config.yaml
n_layer: 11
d_model: 384
n_head: 6
n_kv_head: 6
head_dim: 64
d_mlp: 384
vocab_size: 2048
activation: "swiglu"
norm: "rmsnorm"
norm_place: "pre"
norm_eps: 1e-05
positions: "rope"
rope_base: 500000.0
rope_fraction: 1.0
qk_norm: false
attn_scale: 0.125
bias: "none"
tie_embeddings: false
parallel_block: true
init: "normal"
init_std_qkv: 0.0246
init_std_o: 0.0
init_std_up: 0.0246
init_std_down: 0.0
optimizer: "laprop"
lr: 0.000912
lr_mult_qkv: 0.7
beta1: 0.9
beta2: 0.99
lr_head: 0.0087
grad_clip: 2.0
warmup_steps: 343
schedule: "wsd"
decay_fraction: 1.0
decay_shape: "linear"
final_lr_fraction: 0.02
batch_tokens: 32768
seq_len: 1024
doc_mask: true
z_loss: 0.0001
train_tokens: 345500000
steps: 10544
dataset: "wikipedia_en"
MLP neurons of a small language model. Each row is named by its layer, matrix (down: output weights) and neuron, and shows model dimensions 128-255. Each number is 128 + 24 x the weight over its row's rms, rounded and kept within 0 to 255. Numbers have three digits each. A neuron's up and down rows have the sign that makes its largest values positive.
A block is one neuron, or neurons of one layer that tend to fire together. After each block is what it responds to, as a language model described it from the Wikipedia text at the highest values.

L3.down141:110137115115164169126088139131081141173161142129119130114139122110106120173120136170124107141116115150136106107136172122123124156158117126181142163110114123146103115106128158178138127126133155117121086092156112073107130163161152106156110177142176136120120133135155148142081146126119074078130151141057100137092113124126167140154133098121109090167093126160133114158104100115111135136145
L3.down259:113074123104132120081106099136159098114097127134129129157157159159137126148129144122090082133108125157139144144109156128150126160115105113157152147114108106144162157140174125084155120121098151137099135133173102107125107103135141125103134135088125104116139101110142153127095134144139152106094151127179096097188155163126140128126143114155105130116114122124146113093136112097163101129125
Responds to: Word-internal pieces that continue a word already begun, most often "if" (Cal-if-ornia, G-if-t, F-if-th), also van, Vi, han, ow.

L7.down68:101158118111168135142100158158140129134156085122106136100103155183125131158143161134090118136125140127137120153099161141197125114171120119132111094145116126113141147140147146154154152095113154145149130144109119123187136135116137075151100117113142097091110128154144118088077169118120118137143124118098145135115085167134154157102096113138115124134140165153097114154144168131105129149105
L7.down98:140152136137150112077099112127143113083108108111101092133126137101121111139120165085106154100175133133117148123111104095147163151115116117122142118126103155101098112156116157119138130179155143097136108121131150124105147090102121150099175129117114090121136114111105092139142146144106116126112141119151114121109063121158144114123145100176144131144128112133218114152127128120130135119109
L7.down190:096145141152127080113166111093135136143140131152121118174131128123113108099114093117130070106150134192148161109134102132139140129137130161099118158150182174107135146154158093111129129125093133141128138082110136113143115158152111165087120101181132103156087137134113116139119127139129152135105102105147119148081117134178100127141142113111145162153128098098075114119151085110137125146156
L7.down207:141083149140143117120112161147135106091113150092117147156111126116096121135128142161193122191099122142169111123139097114139149120130110103111100152170128118120176136128148142144172129102135148181160143156125152122135125164113165111123122110093120142135159112161129129111105122138138150117123124154140111084135115180130137167142121134107111126064071133162131135118165156152154108131102
L7.down252:122074137117125107129164162157143122082124153096128127147118097126124141082154127137101126118142127134165133112133128119133114134087103121100155111172107123121160163204112129141105174158106201089121142075134136100125136116162154131096119139085145100150090130140107109127141140077164112122126126127162104128127151141126143124080119143163133145138100097074123142097128126118164178162109
L7.down261:105090090108127133105108130141175107157125081091117139138125130121117188112085129131109148161177149131112191137120104086092161131118135112068136118138094184108115082137088126139145119075115105146133160085117122141128132158109108135108123113132144103155129104151136116118131132120124128178121129138143121139039148133111141138176115112127125171104118110098091107122133117104103098144143
L7.down266:124101125133138146128114095103143165149129104131104090110160141090178136145128112129108143160121131047107099120075141137107107157122122163116116131151118130070066133145129151156125151155135128133136157089119126148151085077139143131124145106115162101134124116098113138133109123127091151121129139155166108097139125123164171146133104148122147121127111121062162140136111115150099152124121
L7.down358:096121114083127126101108134102103148129096108132151129123159181117114101152125137105130149154119159117095162126162164060094134119102112132053168134149094165122139115147110121128147134137152097137139119107129125151138166101099133095091118132145121131130163127125160120078106108137100171138151123160176108132098123102123167164120150111105119138129111059104113112120111085151129131142143
Responds to: Fires on the == and === heading markers that open a line before section titles like Discography, Career, Guests, and on word-piece fragments inside words such as Pub-lic-ation and app-lic-ation.

L7.down39:155109089075132090124120152118107120133145158117148118149119128141141118109112086182141173142113157086119107116126105138095156136130135187093140103130090159098110138146161126080145138152129122139112134087087120124112098157112113130141140121189138140128157095134129118155127142140121098109134105129154109172084110124144110122158075133157144117141133142135086144120136124109133103159093
L7.down112:123120117119094113134119132133120133160127107180111121130122096125142120170142091107168158109126120127147156140119105156165121149122112140120163148172143133125105083128139102146141121153142170123114102107148114096095104170137121137131129128143116101119133158155150123101122166101154121110117137107076170150133134110113105125094098111119123113134091147143162143150119112127117089068150
L7.down114:112126153136102091160140110145112122136123186149153132150119129151163174110146090150110110146123114103105144112169104133131115143160128128127146130136156172139151108134142103138120170096113140150110130101114137058134153140135143126072149085129121142116133132069164140135149170123164109148117114119130154143113146106118125133101105148169141128121121133138098099173126119124116121141178
L7.down136:163164119158089124112131126161083083136148095127132104129113120098117109110159130126154113165155104184175140150109101123085096125087146157171131082117118138125104153092107137107156060129177108144147122131112147104137139121128129098142165114141119134151123140123108135117116048141151106153108145095125152116139168151109133146084098112114090157173130079160159122144176113136137129113147
L7.down173:098141125139138128137138112144129165166123136083149111106093093131098113153112123141077142121167126139143103138161114108136165118135153163080106141155142141121152115119162090125126100122116141119107129136176112152102137095125133140116141120146115095144122099099170129178142129103107124134162096174120153070098155110149109098143112149111145135155148172090083136123099136137140114135111
L7.down198:099060124135128123120130140105152160136115141103122161084165141105157145157118132120083110090142137114129107117088079117117125124144092181124119095136129110106142128125192125162130154126109136121121160175150127155134127145095102106125134162131132105145107124118117148154156151108107108104136104144161124145132106091152127121121125129133174118131102137135071132105172196118129109077126
L7.down236:149116133108139102148118146164119144152108160122134094130131140124123133136172120127161070136142171092150137127133117121127158077125119138140161121082146165172109165103125121147119152137114133151130131134143146143091153109152134123147110162205117122145122130127135087112124111144121157159120151089113067143076100147128145130131123146123100130178106166130126118150143128088125107136156
L7.down377:115107125167140132092156182150117088135146121175121087114141133118114117152120094159097115146142123137123132113139084130124135157107137174195099105122145119135141107127132095137090109172113123120148117119119150100125094134100096156173135080119133096146119137114099090147101094145134138137115140112139106138155170140118129110113114172117102118135077115124088124108143109103119153114123
Responds to: Short word pieces that finish a word split oddly into subword tokens, strongest for fi+re (fire, fire control, under fire); also hal+f, ga+le, ahe+ad and digits in table numbers.

L7.down11:138150128113078075149110143123136166086167133140093156180118129133166137126116104161138134156115134125143176089113129145133127122164154112124169135143142129122155158142135140165112141145156137142109139133123118181116115121162107126089163136071114107132131097127114136117141089132144105113093151142186137099135096143125117121105125136094085132160152102114130135105133125129140137107133
L7.down60:172083116122176113152131137111130135114127107122103090137100121161164169118147109132142112151126126157128104088110141111122172162103147119150073101120131161139108143156113119084089116139123117123077119109142113120112106094161146165166127159092094124160141088092131143117113087147113131150130114164200126108122123155166149133141074128143167157186118128099132178153112154101102118126127
L7.down225:146150078107129141174112095129144127054111180172135143129159114056074114126118125167143152150126104136121150074167176128158110142145125117116099113131157120052131111091147127163152128120191146118117106162119140094144141118160174100156090142182174149153150134120164111115172158131132098096116136097143119119145187137119124108125143115121112147149126130086112132137114129124129165104088
L7.down231:148156161126115117135142140128092135103116130107141136133127142161167117155081149059142177124112084177118098162110118133119128143159134136099073130124090173152148151074137169128180128124131102174161156136093100142133163131133121121131124097110084098138139062115133143120079111108170146092097151161101133152094098116149151125176105148096093175122121111124140144173142158153113156095109
L7.down298:113106167106159125130129135139117128135153117123118103134146158146134126118116149136158117081149109153121123144163132162112125187162145150176098120102132132086129071164161142124125112148138129178135168189126156118154104095117164154139151131109143102168126115108106148123077172099103115091124133154143143125128136115140135111085115101106157118160184082195109145119134206085108109114105
L7.down320:145136125142168108121139140149099121142151141115089106130067142140105149133119139099128143128079132140153153092094156141138139134177119129136117144139131142139147180107069143098114115140145156126147171105132124122137151169143126119160160172100122085159115118116106144100116136119082199114134107102146121108143127104097136091070134143116130101136104105111103131152102134124161149113091
L7.down321:130144117148086144117137123135107138116134128153114117132093148142120120108131143125132184165109143201155136116123102118148159121130111093137126134103126202175132077132141135137122116111101098118107146107140100151126111190123103100142089105097152151129111122114092128169146132096133081106119135096104122129164156167187131124096130140134113149089159136133113120083128129155124098152125
L7.down375:103154087125116116140125113118129148125123146114174155117129167133135136156140138106115136139112114127156124141117081133133127093130083167107094164140133113149134168110133117102156117165126151144127131188192142142130099116151134176116148118131170116103147118141198115155150174113133137140136145111132117129104148161138134138152114139167183143089136145116100102107119120107133117120122
Responds to: Middle pieces of common words split into several tokens, strongest on "red" in credit, credited, credible; also census, Pennsylvania, Woods, Candidate.

L3.down170:126077127139165111111133121159119111129138143104148135145102160120098117102112105212125100161120134090144087154123131140149163176147132122138096094132140165062147176099135146113115118125115104117101137089111101142146114158159130158109167141130104140125127107170106136100140121140177149156108148164121096123144115133094152145118172134138165165111133132180143108139142087155132125140109
L3.down275:080102103126110061136142151153115156119114130147079100178139131163133152097113123112091143137109161123118146145103103116139121107158104118153129130180127150148152124114112109125101152110115167153090120134120153154159166128102094104144143135125138154116139118142112119130130138149156116102145098113074144121106079156112126127111092117161147109083132111170089127150148116133151130125073
Responds to: Word-piece tokens inside split words, mostly a lone "l" or "l"-syllables (al, el), as in Bib-l-ical, Devi-l, B-l-unt, Nep-al.

L7.down32:149158127140156142121099115122132125112148098121105121142120143117139129095115184132125081117106110117174136130180113114184144121135126136143136139131119125108129134139074130127164137138124132110098141109174129158147155127148151136142154081138168126119195120072120094122172112102182136125149130157158105159144101192152139143103102154169145112112122101198066154118164138174145176129086
L7.down50:152124081165137152108108072093152143098163112147097127132150142150100156113106163137140152156132141109108129109111158164080110110103142134096145131154152114164118131147113148107123125126163138125094097148129080145088172092150142095110109149106156124126166097067161109088130102107142146083131171088124108153146175146127099159085123114116129126118166134136114091105110138160148130106172
L7.down115:083138164175095122113119162148109129146155106102130125112137139131119065130129130143114141105127157129151139111127162120101136140180094161157136182090109135112134098138170150111126152157116139129114147089144157128112180121153109137144117120157109146125126095123103125139156140107115096109146115116101130135126170120125102138121120130170124124151102126096116143142139140101109130147085
L7.down160:123127103119136111079160083130114122128120102157106115126161125181115108134109168125132092118117121129116135107112152155158089199157081154081103123133122116160161147141161116136116115132099123097130137161118160178160063142157180126125110113111133155157147119095100132097144104131094158092164134142088131120113130116185146113103138157100166134110150105147060113153135162128127140159102
L7.down180:088134112110144128106106104113162185136117094161117105131139146120171142126142134173126159078139090177073113088118108167139146089104159119088135126146147123139158132123144140140132091166099133102115112124152145144121148125073140146139126102094167142115128109117107108166122082123137158155140135093111144125100117116164125121117111095112098127117113073163100150120119170091108169134145
L7.down185:102085148182109099123144151138123136167147127102142147090122124092102102106106130130119148125143138122108121148093150135124159094122159122154150123180170120102155180135150141147143149107107119194156143089129134132173125128087069138155164126156173134101152103124159107119104152134159107095094133121098132157132121133101105145150136108144103118131139105118148066118139143139136110132095
L7.down222:144134148133135130160127110125118114102102118116149141085139139084102116143163120113121100101108128116132156108178147156134129163087160105107130118139176128077124134070119143132111171121068128099105147141126092143135125132152171133144140111151128069141160106125176104136170143134152079124125154089151134133105127148114117099142164112134132117148087157122149136132156158101112132139133
L7.down353:162135107107113152079145090115109101103162141118095129130176128145101156133117155155109129136098112164150158123103084099117159097133121096090144110126103123160118109142160127118165165162101125089131141151114110148118092117138118104141137125115111184110141098138116148134106121165106144116112127085113132136149095111136130159159150105158188138132134146148170085159100135119152136115154
Responds to: Word-piece tokens that continue a word already begun, such as il in possib-il-ities, e in exchang-e, and possessive apostrophes before s.

L3.down200:131105114119161161127128120144103121110095105154150140109105089101121135130194103103110097128127120104148103147139087106148106153121114096120105104142110150166097126156118150101117124113094156150089119123115140131140131105125125121147141137142164110154085122103143152061124105136154157100116123135145146126175147111105104109110135144127128063075147109123171073146121115169134122116072
L3.down314:112135124142111113110133107144136152177157100124134155107102132118138137136129134118118120181108156152120109139152144143151124140173149156167129095155145160194132130092105118139176118120129109134092187109093129141168118131105174132132132141149112154132101161101134132137081119155147078134137155094083114175147160118131105149115132141175110143110109117132000146120136132162151182115122
Responds to: Fires mostly on the Mc at the start of Scottish/Irish surnames (McKenzie, McGowan, McCain), plus weaker hits on other word-start or mid-word fragments such as w, W, gr, s.

L7.down2:111128121097166154110151149115128111166128096168095119112114153115109169156142148150147137113157097132128129079086127150105066151128072126119121154127117125152104143122139121131095096135164116084147154101129137075106104145124132111133103111135116111150155092070145116132100117118145170130114130122109149132147132118099118097158128110157120119130093121105095143100123181177123101118152
L7.down7:119126155121123099170108141138162140132096116154117136133116107140150101107155145139140101118122138109175129135093099146124115126178159157071148124113117095165161137110133146131142148095125122130106088106145129098153150105133133114143112120138165126127097131123075121123148091154115115176122115093141111144098128128142121159107130158082133131137137139123170159127140132122080163148085
L7.down85:115142135132130136097103136117097166112192105142137166130135129124122147168142138109094136114111108086115121123132088128115160099148067135172109115125115155104154174143151129134121089114133134102163127105128147118152164126179110129113137145155125160118134130077148162117165112155146146155112109123129169129142100169130112120125147123144078142137114108165119108189113154126132133144147
L7.down155:116146113100156099161130138134079136198116119118119132168117100117121143132116156098106142102117154116148136163093060140138111116137121124103159117080133100172119135114143135125153089108120146152134088126171132110105167064165144092115129114131088124128104124121120129103108122122126148125128156139112154100137076139077133148142140141111130126137158096131083147127154122139124170132138
L7.down240:157110115068122117116133078139141118131102096170135163135153150122116143119140163117148108133151121158112171118113120103169135065115114106128117162165117092136134141176111095142110126121136093125139114148137191137155158111116125138150168144163136148085120148148146125150130127159152112117115111114145182152125140164088160135102142091123155144141130137149159142129140130145135135124148
L7.down342:147139141121107160121140090100169135142145096166125133100134106106098139130097155123132121109156160145115141131106137136105125157123155086133102139130122130123136102152138137148111123126109143117096151147142115105119131122173073152121148103125132131116070131199127129145098125119115105080150141096102137154153166153083149118146132130166113159105136145148129120164139100148123114096154
L7.down356:080145111112117112099107147120111125125115134113164153118127112126182151116134143178088150136124111125132101148102122128120134128105143113100163099107146116124117128119161104124130113143095114129186114087096106060127135134148118102133115154145146102136151143128157108135092122096130082090098125108106104135126154090152128109128166103171152141141116126157104132094141136129117109175157
L7.down373:084153128115092140124095089121145150190092108128141130108113137115174130102182137117123111151130140173134146103129102115111138108186164120110164133123127149159133085115159088159122166165183140116127145113142075126162156125163109156098095166129146163069150134118125143133152162149132111107155157123120118103119118113141113131198166112139112128103081131121105113154145125132115106147104
Responds to: Short mid-word pieces, often one consonant, right after a split word start like o, de, a: o-b-jective, o-b-vious, de-d-icated, a-p-pointment.

L8.down74:082120168100111137115134128094179138215128128097143148139084125125134136132078117166120142141168134146123115129072126126139109151161159090117101106087136105115160149157190147146099129137165131161126119140138148162107159130147135129131142168148156156150121155079132089108136117145119113151141100145108148125128086078147118169086146125086148126138158115146118103143131148126156116069158
L8.down162:079111080130131123131116125129124137208106104108137178148117146148118125127118108145112175099113130149109170094089151116171116130118173147152101156101126173147137129104080125104163126161119165117150114171125130088140139117127130151122127131110097136115111113130086133119144109142079131137113120151097150155112117129171119166145136112121108113116111082130136164134119160109122125087101
L8.down201:041142147174122090109088129121124124109176113122119144111135112120110113163149152143174158107083128099091150118166111131129177116155102132157150133126144115118127157145124089158084104123116137122130138117125156160139126105122132122116110125131116106089107154162141107145103102135131103105147112152127123093095133151157119123144138133150126117161120133162047128120177127137104155140131
L8.down377:158101116136157135163131125142135141099129113138134134123134137137129136099155096150136116115153124136139064090149142137193111145118123094105099140078112157161122050108082136138139132122149091106163128179112130143174138100130154144121107149117136111117089132155095123117126147122132120099124145134143098120136120118149117124075155147102120204127080123106113139120164111176124161126148
Responds to: Fires on early mid-word pieces after a short first piece, strongest on the b of Album in discography tables; also Albion, as-s-umed, C-l-ark, St in Staff.

L3.down115:175093082131170168099125130130133133096154139127134179132111121130104125105100130148148145143125112231123130174148132149122152155140143120174203136109140118131153134110102093145111105103139100134113136138115104159156128124125095120136130143137138158120125108147127124158119156092108152124077115129156109140169158124117148123127117181160157114088132128092000150143108095119134169113143
L3.down149:105129141153130135116152123151152101108113111100157110159096106119086148127100160126112131143159091161135168137124185161142168113152126113187156142131150121143101131045154112137119141155158124073109102088116104154178129121117140127171156107138136147132122107131161105130089136107130102164134132088100166140142139077087150168149146099142103147099134145103083133120153166110159124146135
Responds to: Newline tokens ending a Wikipedia wiki-markup line, mainly right after section headings like ===Assassination===, also after table rows and paragraph-final periods.

L8.down175:143127133134157105137118124111124124132113130165129151099133132122128094091144145057092138127129137101161157172134098121132119121108078116105136120125147114084124125132117136144119166127163155177117095089134069169102116123107157126162144120175139120126106110133124178069184111134135182144147135102070149127145160132146137138125130108109149106113161150135178115104156138132093123137126
L8.down225:135157177114114115115149113110181128125084135142128093137116152105154146158126133121173108084124106120100104121125168131120155158133145151179129127108134130113158134116163096123169156123123135159149091118114135143158119168134108119148140139149146159036118098120133086139152137152161110125142139129141098090132076108139134167117130110138114091133130133128144131164146149138123107171108
L8.down316:151116127143146127083113142129110142137130131092123157163165105144114129147121157137131105137191122145121126185096127152133135158117090155092150129106150092136119151114161121132114113103126101141115119113099079127157135111090086144125109151089121110117148148146137101069133106178141103129134097167088135098087112124146112124126113110138131152133104135145143167165170134170182149138126
L8.down332:188133099105125161165117128125127125119100101147147096138105125109076105156147123159158132130143146144161165124148121126150100154152138119171131123108103184109124143133133151120190076149110116137124131141105165122125107111133122154150091098146163170093119144103112127124157133089078114128134115132112125121122130098113122162139130141136159134085131075098179106073084150127084123163108
Responds to: Word-piece fragments that continue a word split after its first letter or two, such as ac-co-unt, c-li-mate, c-lo-ud, C-re-ek.

L3.down100:165088119122140118108099144092149108127128153122163135203090167131137103131129149132096133108121134115121155141148162163165144122142105144118122163151148099146156170140138132142115090130104100144142158135113143135149072133121134143134104137144171120144177126104144143138123127098148159118097152126148132148138111110171166107114140162108169144115139180099106116140141139158142109112113
L3.down137:114104124113114126151187154094140125162088114110114113140129149148146086120179114159146154105132139143139127132098170120151134099159122156202098164172124118148154140158143120162174087129115146121152124106131129109123096117092119149154130079117107118114133181070168164134107115109092127116150107112126136130141108102100118137145161100159126114109150118188127134116124131110145134144166
Responds to: First digit after the thousands comma in large numbers, mostly in vote tables (453,433; 2,515); also so/So opening words like sound, Soviet.

L3.down66:145108155123103162102091089110108123133118107118173102133133136115113131154154111108083099080126126167128129131179102142122108125123103061147180107106138104135105144153144158128175107091152091109176143149149093121132100120147120114139115122117143130087155078143154105124081125112079111146147098145107114138129159096159113142147153126089134128095115107171178092151146116176146109163140
L3.down221:120097103152127112140069092101121161141145142165140166142132123122117119127109118172139162134108130071177107106148124139150104145093145110146143126057114113120153110108111099154110145117140130131143125067145135091134108100117138164125106116140134082098092125106139122131151125154130133154115157128102099128155145120147100142113120091133122178148104146082049127152117169164128148167144
Responds to: Fires on the final word piece that completes a word split into tokens, especially after "train" (trains, training, trained), also la-ck, civilian-s.

L7.down20:105079163129162092134129094127115127132136106130110038141104152116155164128122116110128130110123123140113125116078110152121125103094146152128121133132084103114096126139119162129155098123163163112136151125121113111159102126108076159130114110123166116152138111111104131083126096129095149092125127145158125130200127128173115120123153118118131131092131129100115137161086176147123138139134
L7.down62:091152106148141115188114127127147148136114133167146120132118129097153120099155101124075135145105146109112114109142152157112151139135102174073130066122181132115126127149153120184144137091150104134122162165119135108160157160133132071097141149111102136130148129109147123158148124138109108146115114059142100120115094156132148122126122111140141114120115174154054102136167127112074103152133
L7.down76:137144143111104120154081092091114126109092110091143128126096136110078117144073122160120097113100127117155142110160127134117130123126093137091119116136159149146136136140132119120116125122124139158135132124141108107100174147105088151141135140098087100140130147118192119144150176116173168130143086099150094152117114124111117134106138125120126109102113134118136087086083154163118116105170
L7.down92:104161128125077162138088153099157152126126158151109096109075115133122066095155119115091110142137141128104150105099143104090120126161117094156154094129064117175171180162155110150129123127133110110131111116123166140139127177104124135107136146142106143120117122110118136112149147163136115136127141102141128129139083122120097121090138125140116113115154134139091114141164092118157121118108
L7.down131:130128151126140119156142104129122123113102150102124111112086099125128161141112151134139110092143170161128102131147138113116161115087107165128107137103113125136108149100169122199159140142106119133167106130118203105102133113105144148120095074130124135128146150125129129139133140143101181165133100115153144130141100148168138090080092189115160133122103108153117162136071181116147125170078
L7.down150:129109115144117135135113110118109146079077134170113123147161127129096145149142118140149125104115146118119141133132142118116088119161079144150090122129156086104104172127122104156073161112119162130146165117158108096112137176110196160121153094133111167064133083127103087123117176186129121125151123138161109130111149125119164108117075151134134135102101126137099117111181128128137136129150
L7.down200:134103165125149087097110178131141124133119131106131104161140124168125106134106125085176143149107108170132138131119102111108132133137134158074077128140128174121139118138141124111138101163106177105103126100168149106191117129119162136100123095103156107096143132119149068129129120111118142090120102125134132148134094128151091133116126143135175105127124122079184124144127107113109162091128
L7.down243:143112083142112142119155143100131143140087123136138122117197147118147143178111110143138159149119141112109107155114170180114160130093133168150114181120108150100087134141136105167169110112100117125145137170100128116155116144127103138097100154122116169154117124117139093124110156105090153115128131166140109144161111132112098082129093130111145138092138127094128105155110126108131127173146
Responds to: Final pieces that finish a word split into several tokens, mostly plural or noun-ending -s (Olympics, Demographics, drums), plus vol-unt-eer and sim-ple.

L7.down118:079104107180177142163133119137154132164168114104130179154154114124143135132154118126147137095113105131141120109099124155135156109106141131138130133124136124123150126149125102126097140135148144142131129149099112116133136121117138150142120148131131145148113110155117088122140164125155135140137118153105123158111155126106123148129138140156082082151143130121051093120128148149182139072147
L7.down168:123177181112091103125100115133140155116093135106162134120143135127124081092113116130129085131147119132128137120135141161143157134161116112126128140132102112118119100125123128114110113107138142084129121100096109140133136059126127134123149108165107107133126166142154146102143125100159182143136121115191151112118164163122131126110120120122161146133123093081029164103134100125115153126146
L7.down170:128124181160137161099158117078129123119136085118147139131117145141119151139121125068138147144152091172120112122163175140150116125160159135111091133142140153100148138092191180138129149115126119117125131107144096178118140090135119120095106133124157114141161140100170116120151167095115128100125125133116124142097125133173157117127149134136112108151108086090114134128159122131124124153120
L7.down208:117087104113093074171106132117141146172148145121115163125172134164129130107142116126147162126138118131155129141137132116103136139128149140143117141127094147091160113161100157163153127141148118158139120125138116095125152123139143114165149103133151120119108122145105113111099099134124093097124096183085142180119095133126108143136127104114100151071123193135116117125129118114148154119105
L7.down262:049098118099132119126125136108129152143117124137113140151082150148096123147133122145117118140088148087135159144150096153104115177113133113130138133129148127150111168133116116123106135079119157165091162119123129115148121130177111142181126101105101097135115153112133108152112116125123120141130140119118144108100120132141140127091126142130118152158136117134000144157146109163106131110124
L7.down267:106109107133075151089136142125121100109118118128149125097135122117165110108146125114101112166091135115147180111150118121104100118128141180127137130125154125182129131122118140181091118100119154114127117153148159109101137164135141128099125146168095143083140116129131148185090137148149088196083150153138121111166121178128138120141128110139139161117133138155123124150181122108125127139131
L7.down334:124143067105138149139117131098092116119132116146089113118175149134159133130131157142142141097088129106131173085155141113103152136115095134109191124072103125121119131144118117161129124172112135145107112109081155094108120167094133139162125085085150160142104075131157113109128105104146104154130152131132111112105138182130118142154150146150152139139115112145149137153151125154139145113120
L7.down361:007136109153140126127125135153121152071148128135140168128120112131129139123140117131133120133130122154138146137121133154122149107119128129135126116124118118121110122119128116114128135112157124124129123123121109125136134112138131110153141135116104126121108118134129121138129129134144159125108137132114130112126138124115142135120124128138084128135133123127000133117132109124145119126110
Responds to: Mainly fires on degree words like more and very in comparisons (more than, no more, no longer), plus blank lines between tables or sections.